Weights of a small transformer language model.
Size: width 512, 6 heads of 64.
Architecture: learned positions, tied embeddings.
Training: 602M tokens, 4590 steps.
MLP neurons of a small language model. Each row is named by its layer, matrix (up: input weights) and neuron, and shows model dimensions 218-281. Each number is 128 + 32 x the weight over its row's rms, rounded and kept within 0 to 255.
A block is one neuron, or neurons of one layer that tend to fire together. After each block is what it responds to, as a language model described it from the Wikipedia text at the highest values.

L5.up774 [181 148 119 120  69 129 104 102  75 183 102 138 113  98 149  76 124 154 116 129 113 102 102 162 132 132 109 100  91 127 117 192 173 119 104 123 118 126 176  75  60 129 127 136 118 145 142 125 133 126 124 136 207 152 133 151 133 109 171 137 149 197 213 174]
L5.up839 [103 116 169  55 154  94 123 139 185 128 184  98 117 177 173 133  86 119 113 134 139 152 168 111 131 119  98 167 126 104  77 103 112 135  91 169 149 151  75 134 135  51 173 148 130 116 168 147 133 147  64 107  33  93 190  89 153  96 116 112 160  93  76 107]
L5.up1031 [108 107 208  61 131 119 106 105 136 118 134 168  58 161 136  94 110 161 145 165 118  98 166 111  97  69 118 117 123 150 148 195 114 170 102 112 108  94 167 123  62 124 113 147 134 138  70 143 158 119 133  94 138 135 132  97 102 145 127 104  85 163 131 107]
L5.up1090 [ 79  98 133 145 113  78  68 127  86 134 125 172 136 180 142 145 116 158 154 191 131 178 132 141 155  87  39 130 130 151  92  81 139 127 187 111 126  94 173 123 112 117  86  94 149 154  81 143 135  97 170 142 149 144 107 150 124  85 167 105 169 175  94 146]
L5.up1160 [108 107 184 128 123 167 114 132 126 100 143 176  65 164 124  84  71 124 170 196 111 138 155 104  97 149  81 120 146 130 122  96 109 212 135 159  90 156 129  70 147 132 137 128  65 166 130 150 139  82 130 145 127  69 123 173 172  98 108 134 114 116  88 104]
L5.up1431 [108 145 113  95 145  87 120 158 142 111  88 195 124 160 154 102 177 105 169 118 109 129  81 101  99 120 161  83 105 172 117 185  87 167 121 113 114 156 127 197 119 141 126 161 139 169 131  89  96  96 138 113 134  59 143 161 217 113 164 154  71 148 126 102]
L5.up1677 [128  89 147 165 120 147 145  86 105 174 132 127 179 131 121 112 187  93 168 157 113 139 130 138  49 138 149 130 118 172 142  83 140 130 133  99 147 125 142 146 146 117 146 112 151 159  82 121 130 116 171 108 146  97 147  82 111 146 156 113  93 186 101 127]
L5.up1837 [123 146 114 126 126  95 165  96 192 150 114 211 180 172 134 128 172 103  65 173 160 142  99 146 122  84 130 112 127 100  41 117 148 121 110 158 142 137 150 127 104  52 104  95 159 154  73 132 100  63 168 111  86  91 170 150 181 125 138 144 150 207 121 141]
Description: Tokens inside date or period expressions that come before a year: month names (In September, 19 June), the in until the end, range dashes (2014-16).

L6.up267 [160 125  81 113  57 132 183 118 127 141 106 109 148 161 152 125 151  79 101 149 147 174 143 131 119  45  88  56 124  88 115 122 119 124 120  66 175 137 110 165 130 152 116 124  80 167  71 109 155 163 120  90 166 166 102 126  85 108 107 151 128 110  94 147]
L6.up584 [106 140 104 156  75 124 120 125 112 136 173 152 132  62  90 170 146  76 143 106 131  69 143 137 150 126 178  84 126 140 136 154 104 128  65 146 121 146 128 159 117 134 116 103 181  71 169 173 101 155 130  79 152  85 162  57 204 105 103 145 175 185 163 144]
L6.up613 [164 143 133  98 121  71 113 116 109 146 136 161 113 152 101 109 143 104  64 178  70 179 113  99 131 160 104  94 162 151  99 119 134 147 119  95  68 160 135 138  96 106 100 134 129 161 121 152 165 144  81 155  84 183 167  91 109 155  98 147 167 127 119 140]
L6.up840 [103 154  73 103  97  75 114  96 113 153 114 108 106 162 160 102 136 146 139 125  96 164  94 121 168  67 180 129 153 174 112 111 139 115  79 119 125 129 103 143  81 125 146 115 103 139 130 119  79 125  61 106 114 181  93 133 102 138 108 151 103 130  65 115]
L6.up914 [100 173 107 102 107 138 178 141 151 171 147 105  88 101  89 121 135 120 118 119  98 173 129 150 181  65 122  79 143 130 115 162 201 116  77  68 194 100  87 175 137 135  87 110 170 150 120 165 131 149 128 106 152 149  87  93  82  92 159  81 129  69  89 106]
L6.up966 [105 124 100 134 125 159 138 111 142 124 109 128  61  72 143 175  90 140  94 160  67 109 183 147 125 140 130 122 175 179 127 125 117 136 155  86 121 123 150 129  86 110 140 107  74 118 118 132 158  89  95 143 149 130 141 171 110 182 115 115 120 146 144 108]
L6.up982 [141 113 112 132  71  85 138 107  66 115 157 124 106 151 139 128  60 110  80  90 115 112 139 131 155 155 168 124 118 161  79 136 187 144  91  88 189  89  94 102  92 137  78 141 140 189 117 120 104 206 127 156 103 128 202  62 148 160 163  79 168 135  32 160]
L6.up1039 [ 76 161 128 137  91 134 115 141 169 178 191 157 181  98 185  30 129 149 109 116 145  85 144 119 128 165 116 140 114 159 131 130  87 160 113 107 198 162  61 147 131 105 138  98 188 101 111 120 160 106  92 147 143 165 136  76 108 131 178 119 141 116 129 113]
Description: Last token of a noun or name that re-mentions an entity already introduced, often a sentence subject after the: the institute, The airport, Kloss.

L3.up1821 [112 179 125 138 152 137 109 162 125 139 127 143 114 192 123 121 100 140 125 126 124 101 196 134 125 118 114 135 161 162  88 124 127  81 222 153 150 162 136  98 194 154 118 133 188 105 151 149 147 115 140  76  84 117 119 130 116 135 174 184 109 100 145 136]
Description: First pieces of multi-token words, mostly the prefix re (reacts, reclaimed, revenue), plus articles a/an and opening ( or " in tables.

L5.up703 [142 194 116  81 200  67 132  83  91 139 159 113 121 178  24 147 159 142 111 204 117 112 107 159  81 120  91 107 127 114  91 170  75 161 155 145 110 169 123  36  81 136 147 148 156 140 151 161  99 133 151 126  96 115 110 159  36  90 112 127 126 146 173  98]
L5.up908 [137  62 112 196 140 157 106  73  85 161 129 140 108 143 146 162 157 122  99 115  91 127 123 128 102  94 134  71 108 109 136 109  76 146 129  55 135 131  75 152 131 105 147  99 139 110  84 112 155 131 154 190 135 139 106 116  94 122 162 165 146 153  96  88]
L5.up1004 [129 133  93 108 140 126 108 139  80 119 133 161 164  67 108 179  52 117  85 150 122 109 114 107  66 106  96  92  96 141  95 147 124 102  91 108 137 142 106 124 130 140 112 142 160  91  51 137  77 141 189 123 128 100 121 170  97  89 102 173 116 138  77 127]
L5.up1056 [113 147 141 144 112  53  88  90  97 139 128 123  84 163 120 169 144 133 118 169 145 167 145 168 115  62 118 130 167  85 109 187 142  80 196  70 100 110 181 158 111  75 146  90  88 121  98 156  74 104 147 176 166 104  99  80  76 130 145 156 148 128  66 117]
L5.up1347 [142 133 133 140  84 127 146 109 150 140 135 139 153 168 128 151 109 150  76 131  89 125 144  92  92  90  86 106 133 118 120 120 144 145 149 109  75  76 144 175 108 132 163  67 159  99  86  89 109 152 197  96 185  88  92 151  89  95 151  82 139 183  89 119]
L5.up1498 [157 111 107  82 115 116 131  80  64 145 150 123 124 200 162 146 140 148 128 179 110  87  97 104 100 131 103  43 113 123 156  84  83 123 127  79 160 122  84 164 109 144 149 122 139 122  80 103 122 110  82 193 189 126 117 141  91 117 173 146 147  92 129 118]
L5.up1828 [162 117 108 115  94 111 107  83  82 100  97  78 133 154 124 142  96 178 118 122 103  59 133 125 150 176  48  37 233 139 160 140  59 133 142  88 124 178 125 127  96 119 155 145 141 132 107 150  96  88 123 137 139 111  56  79 128 148 104  75 140 113 120  88]
L5.up1831 [152 124 211  81 121 175 177 130 150 149 148 127 180 130 210  95 132 137 133 101 125 130 110  97 108 154 144  82 160 123 118 131 100 134 125 121 138  87 111  95 156  93 134 164 131 159 103 102 105  99  94 180 140 131 128 134 121 118 165 129 167 121 137 104]
Description: Words that come right before a bare verb, mostly infinitival to (had to, forced to, wish to), plus modals like can, would, cannot, not.

L3.up1872 [112 133 164 108 139 137 100 171 113  94 199 110  98  63 143 144  69  77 114 103 111 131 154 151 112 107 106  74 118 153  93  98 121  78  97  99  70 147 136 113  61 117 184 123 131 149  69 135 135  96 142 149 131 128 150 116  93 148 160 156 163 126 105 162]
Description: Time conjunctions introducing a clause or date, mainly since, also after, until, when, before, plus closing == of section headings.

L3.up1478 [189 154  68  99 144 111 109 153 106 166 106 140 103 140 166 158  39 142 117 146  86 173 103 115 130 111 133  84 158 127 124 158 104 174  92 159  65 126 145 113 153 131 131 134 139 119  65 137 126 151 134 111 103 100 149  82  88 129  88 203 148 107  98 153]
Description: Head nouns, or the final piece of one, right after "the" that refer back to a known entity, such as the museum, the county, the drug, the manor.

L3.up1646 [134 102 122 106  95  94 153  54 106 106 118 101  96 147 206 141  97  53 129 121 113 124  90 112 118 101 132 112 146 114  95  89 153 135 147 143 146 143 135 160 137 183  99 113 143 105  87  94 155  78 130  98 180 149  96  71  71 170 155  79 184 122 160 113]
Description: The word "to", as an infinitive marker or a preposition, and the token just after a "to", as in to form, open to the public, grown to 12,600.

L6.up116 [123 106 127 160 135  85 175  79 119 108 163  94 124  83 111 120 128 126 138 123  43  82  93 145 107 142 127 103 126 142  65 113 111 129 121  47  97 106 144  89 172 133 124 157 123 126 137 140  79 119 109 122 139 177  87 145 140 111 153 140 163 117 182 174]
L6.up538 [137 133  86 144 112  99 120  87 103 225 105 121 130 120 184 129 152 152 176 157 176 108  79 118 106 139 144  93 106 134 145  60  50 132 163  34 107 118 144 154 116 146 155 117 167 185 112 127 171  71 116 124 153  85 122 108 141 113 119 168 134  68 119 119]
L6.up824 [129  75 150 135 161 115 135 134 160 123 138 170 153 120 104 144  98 131 180 133  72 211 122 156 110  92 132  70 152 199 100 122  58 143 154 139  88 145 189  84 122 121 137 142  78  97 175 141 123 124  28 123 162 159 161 150 133 191 118 141 109 153  78 109]
L6.up1016 [167 145 175  97 164 124  80 123 156 121 137 120 144 172 133 113 124 122 122  91  79 141 129 156  94 100 134 152 126 131  94  98 167 142 193  71 106 110 170  99 141 138 102 124 101 106 125  85 112 109 187 185 110 177  76 180 134 123  98 199  95 137  60 108]
L6.up1195 [ 84  97 108 156 120 145 122  73  91 176 168  54  89 110 170 142 185 126 153 127  63 101 136 117  80 170 103  99 129 125 145 104 117 124 113 128  74 150 137 182 138 146 148 150 200 103 115 155  54  93 115 129 116  73 121 122 141 122 172 144 178  92 101 112]
L6.up1449 [107 132 107 130 173  93 163 142 191  84 120 127 149 132 143  74 101 110 160 107  93 175 151 135 143 177 118  81 203  93 119 116 149  96 101 143 158 153  54 157 115 109 131 103 119 109 116 127 145 161 144 117 157  83 116 153 141 175 175 160 114 162  67  95]
L6.up1627 [178 147 173 145 124 162 158 124 160 171 167  80 120 146 146 106 103 108 100 137  89 187  93 152 157 151 150  74 179 122 129 137 128 175  57  90 130 183  70 153 108 137 195 144 152 169  67 125 114 162  96 166 106 152 145 117 100 102 128 113 137 150 127 123]
L6.up1686 [111 156  91 129  97  73 115  89  98 106 139 164 150 134  94 204 109 162 124 148  84 109 132 148 138 161 121  86 191  94 109  99 117  73 169 137 152 106 108 144 156 178 178 175 188  47 119 129 129  83 135 213 130  84 120 162 104 165  97 132 134 185  99  69]
Description: The infinitive "to" and modals such as would, may, could, not right before a bare verb, especially purpose clauses like "formed to protest" and "is to move".

L6.up490 [ 93 113 144 134 151 118 213 174 119 134 110 110 175 180 149 197 160 166  64 121 152 175 175  88 183 114 134 239 130 138 112  90 154 143 111 123 144 144  46 170 164 106 164  92 134  92 114 122 142 152 135 116  88 133 173 134 130 162  91 101 148 138 113  52]
L6.up1037 [118 123 205 159 108 148 122 115  87 108 139 160 118 154 107  86  44 146  80 137 100 180 186 144 105 104 143 164  79 107  59  61  56 117  84 157 117 125 116 136 122 162 154 111  92 107 128 142 170 185 116 142 138  75 159 117 161 158 151 112 161  99 146 114]
L6.up1133 [106 149 108 122 140 100 159 115 135  88 154 137  52 124 129 120 178  80  80 216 109 142 148 157 119 152 158 126 123  97 118 128  95 209 139 129 137 140 160 103 139 141 125 126 127 132 111 162 101 119 131 118  45 116 112 128 120 154 113  58 102 121 130  91]
L6.up1286 [131 126 116  91  97 107 130 106 179 187  75 143  94 100 136 149  84  82 142 188 167  88 173 179 104 142  88 123  74 137 111  63 151 112 120 120 154 164  63 179  83 153  88  99 144 162 109  91 116 122 162 121 143 134 124  64 135 131 162 109 158 148 124 154]
L6.up1466 [110  97   9 141 119 112 132 167 153 160  99 106 166 119 202  89 153 155 127 137 112  92  73  94 135 165 155 173 118 116  85 175  66 110  87 123 116 177 139 183 102 119  69 130 123 117 111  63  70  62 100 108  84 113 120 165  90 107 166  96 190 148 123 128]
L6.up1681 [134  99  89 146 126 133 175 131 177 147 152  85 214 146 166  98 113 164 111 163 115 101 123 125 145  98 110  72 155 145  88 141 146 130  86 133 102 103 125 109 128 129  77  74  92  96 135  89 117  75 138 181 134 116 184  82 189 121 154 118 112 124  85  81]
L6.up1766 [100  93 131 139 153 129 131 160 125 116 106 109 101 108 187 115 116 211 129 135 101 117 126 149  91 154 169 175 149 155 100 132  91 168 196 143 175 172 107 157 138 186 148 115 111 165 163 133 126 150 142 116 121 117 127 155 118 152 100 115 106 145 104 118]
L6.up1964 [107 115 129 139 124 120  90 175 178 120 117 111 129  38  77 126  69 136 168 154  71 140 114 122 159 103 156 107 141 153  98  87  96 128 158  85 132 149 164  92  97 153 148 133 154 121 141  64  81 143 143 121  90  85 199 131 143 123 183 147 158 149  76 154]
Description: Prepositions opening a time point or span, mostly until, since, after, before, from, as in "remained until her retirement", "first win since 2004".

L6.up439 [133 158 183 120 208 122 137 145 107  88 163 150 163 113 120 124 144 148  58 127 121 138 153 146 122 165  73 226 153 124 138  93 107 147 125 137 122 132 165 155 137 100  73 131 122  88 117 122 105 174 147 169  95 101  69 180 136 118 169 113 113 101 163  92]
L6.up526 [112  82 170 130 132 147 189 130 118 120 125 102  62  97 131 122 132  91 174 176  79 122 156 152 120 114 123 124  87 143 111 142  93 110 180  93  83  83 163 122  89 141  82 135 188  94 199 139 115 160 196 177 114 149 166 185 189 173  96 110 135 113 112 191]
L6.up1181 [153 166 177 203 162 125 122 122 127 143 151 163 103 120  49 111 133 102  91 141  84 107  96 149 161 122 157  94 131 114 129 169 180 103 216 125 130 133 148 112 118 139 123 115  98 153 136  67  63 133 163 146 137  96 146 146 132 126  60 127  87 127 110 160]
L6.up1464 [179 147 130  87 114 139 101 110 141 166 130 202 144 110 151 116 156 130 142 133 147 136 142 137  85 130 137 189 166 114 102 112 149  94 101 143  62 118 148 142 122  65 138  68 119  99 159 150  99  79 192 139  96 118  93 132  93 205 113 119  80  68  87 136]
L6.up1594 [125 123 124 166  93 132 106 146 149 115  90 134 133 131 135 117 123 157 109 154  89 149 137  68 148 171 110 179 153  92 129 142 113 110  92 126  84  91 160 130  97 161 113 142 213  85 130 145 141 105 144 128 169 104  96 141 201 109 157 124 156 133  84  99]
L6.up1749 [ 95  99 181 145 101 140  71 158 137  85 134 132  89 141  97  83 149 104  92 188 114 117 133 147 172  70  84 184 131 187 130 112 165  81 142  85 104 142 216 140 156 125 163 102 174 138 115 142  98  86 153 136 102 144  50 129 212 104  81  95  88 121  71 123]
L6.up1904 [160 181 204 102 128 147 116 105 153 199 150 121 149 124 185 105 105 120 103 146  91 120 137 116 166  99 158 108 162 151 109 134 113 143 120 100  60 116 114  92 162 111  74  67  66 108  54 152 119 108 138 143 146 169 120 105 148 110 114 128 142 110  89 102]
L6.up2018 [107 168 170 158 101 137 167 160  66 128  74 128 129 155  39  93 155 174 147 165  87 123 114 153  92  86  95 157 144 153  93 111  99 105 146 142 199  70 175 124 102 126 163 151 136  75 140  36 130 104 138 123 202 147 125  99 141 123  96  85 117 158 146 135]
Description: First pieces of multi-token words at a word's start, mostly prefixes like un, re, pre, dis, o (unexpected, reaches, revenue), also opening brackets and quotes.

L5.up46 [111 149 101 110  89 153 130 185 141 108 141  94  87 103 140 177 120 126 149 128 121  96 118  75 238 115  93 150 129 155 101  86 129 108 137 133 122  94 206 114 116 169  74 148 114 154 115 175 118 148 121 128 152 137 107 125 115  84 114 101  76 149 142 117]
L5.up219 [116 123 156 167  81 135 190 136 154 160 124 130 114 111 149 141 118 161  97 141 194 122 168 123 122 116 168 135 117 120  96  97 134  85 115 199 124 129 175 186 125 118 149 149  65 155 185 131 191 156 121 148 118 162 117 112 142  79 118  94 160 191 155  84]
L5.up523 [140 181 132 148 124 127 108 122 123 130 173 166  84 127 113 147 133 130 144 120 128 110 147 133 194 118 123 165 119 228  81 138 117 135  79 163  96 117 179 152 124 134 160 129 168 159 161 102 160  80  98 192 129 134 144 153 102 134 136 116 152 124 183 103]
L5.up532 [136 135  88 135 100 160 127 142 111 153 158  87  64 119 169 143 152 143 103 138 158 138 134 104 203 114 137 147 145 146 164  93 172 197 109 118 141 168 126 123 106 133  80 111 131 150 152 137 113 143 114 122 135 132 107  70 139 132 113  88 180 114 153 111]
L5.up848 [ 40 125 138 147 125 106  97 134 118 109 107 111 106 164  56 220  86 134 147 123 144 134 149 110 128  92 129 140 112 158 113 119 145 144  99 128 112 167 138 143 120  90  77 117  97 147 124 134 132 147  85 132 156 177 143 128 140 136 126 111 139 212 124 173]
L5.up1143 [141  91 105 168  77 152 147  90  66 100 116 164  70 130 164 214 123 145 125  97 154  89 148 122 133 153 111 128  80 177 108 154 146 162 149 137  74 148 193 161 142 103 107  98 140 115 161 135 169 142 103 136 152 161 130 101 137 134 131 105 135 174 116 200]
L5.up1886 [ 80  82 154 182 119 116 173 111 146 149 135 118 119 129 159 227 218 108 136 137 155 100 110 137 102 160 140  94 151  82 146 148 111 103  96 107 143 135  73 192  88 148 111 160 112 135 205 131 139  86 123 110 169 172 140  74 157 116 145 104 139  74 141  98]
L5.up1965 [164 100 106 115  93 111 138  57  87 179 128  91  97 171 190 174 163 125 108 146 142  83 130 163 174 152  75  49 123 121 114 130  56 117  76 136 149 109  70 183 103 137 137 102 104 127 121 142 137 153 116 130 135 216 137 132 108  96 129 100 128  96 117 108]
Description: Final word-piece of a name re-mentioned as the sentence subject before a verb, such as Tur|se, Dev|ine, Bofed|ales, often preceding was or 's.

L5.up207 [112 124  95 133  85 158  87 120 107 118 126  69 106  93 123 126 135 134 157 182  86 167 160 176 104 136 166 198 112 194 130 101 127 157 123 101 131 108  95 129 179 138 111 201 172 107  58 146 174  95  78  85 149 128 144  91 114 110 115 132 176 171 133 178]
L5.up284 [144 171 129  85 162 151 176 186 129 149 151 109 113  77 111 136  94 126 156  79 133 183 169 106 121  42 134 169 130 125 188 115 121 111 114  94  99 170 147  97  91 122  71 124 138 133  88 124 115  91 182 126 113 157 181 120 144  95 155 119 124 110 114 119]
L5.up880 [126 209 175  95  75  62  84 143 150  95 130 143  88 123 107 177 128 110 119 141  84 151 153 150 139 130 150 159  82  94 142 143  77 171 152 145 129 133 138  93 116 136 123  83  97  96 124  83 196  88 120 183 129 111 122 114 134 117 114  88 152  88  91 176]
L5.up924 [184 171 166 107 106  89 162 104 124 151 172 117  68 139 135  87 120 171  70 120  57 157 125  96 157 105 162 195 118 121 143 147 168 115 194 146 139 149  97 151 142  91 165 114 158 134 210 103 160 135 129 133 139 119 113  76 114 135 133 166  56 181 146  84]
L5.up1174 [135 135 126 101 109 122 145 115 136 191 127 130  99 140 170 148  67 126 144 121 171 150 137  98 152  66 146 112 113 126 195 174  91 139 104  69  85  92 131 148 132  31 116 122 162  86  82 128 117 142 151 130 104 103 135 111 210  85 114 138 126 160  42 124]
L5.up1717 [146 140 133 101 127  85 149 119 158 184 142 101 140 111 117 133 109 102 129 114 147 111 142 150 127 181  81 139 121  49 117 169 123  90 120 175 122 135 146 114 139 132 109 121 166 145 133 152 126 132  88 133 122 156 102 131  87 179 166 160 205 145  81 173]
L5.up1946 [140 156 158  79  69 105 138  78 157 152 124 155 161 119 140 122 135 148 111 186 104 122 162 142 144 102 189 139 120  97 101 136 107 134  95  97 133  80 179 146 158 169 141  61 124 131  65 145 123 155 110 171 104  75 219 184 113 137 121 139 102 146  54 151]
L5.up1994 [ 97 175 159 121 129 106 107 163  16 160 157 136 125 159 106 125 114  79 182 117 109 139 118 113 124 143 160 123 152 143 116 110 171 128 132 104 135  84 117 135 160 144 125  90 110  97 151 172 129  85 152 127 133 139 165 106 119 173 180  92 107 202  92 203]
Description: Opening pieces of words split into several tokens, like sh(rapnel), sh(apes), Re(habilitation), sc(arce), and hyphens inside compounds or names (Louis-Thomas, ex-serviceman).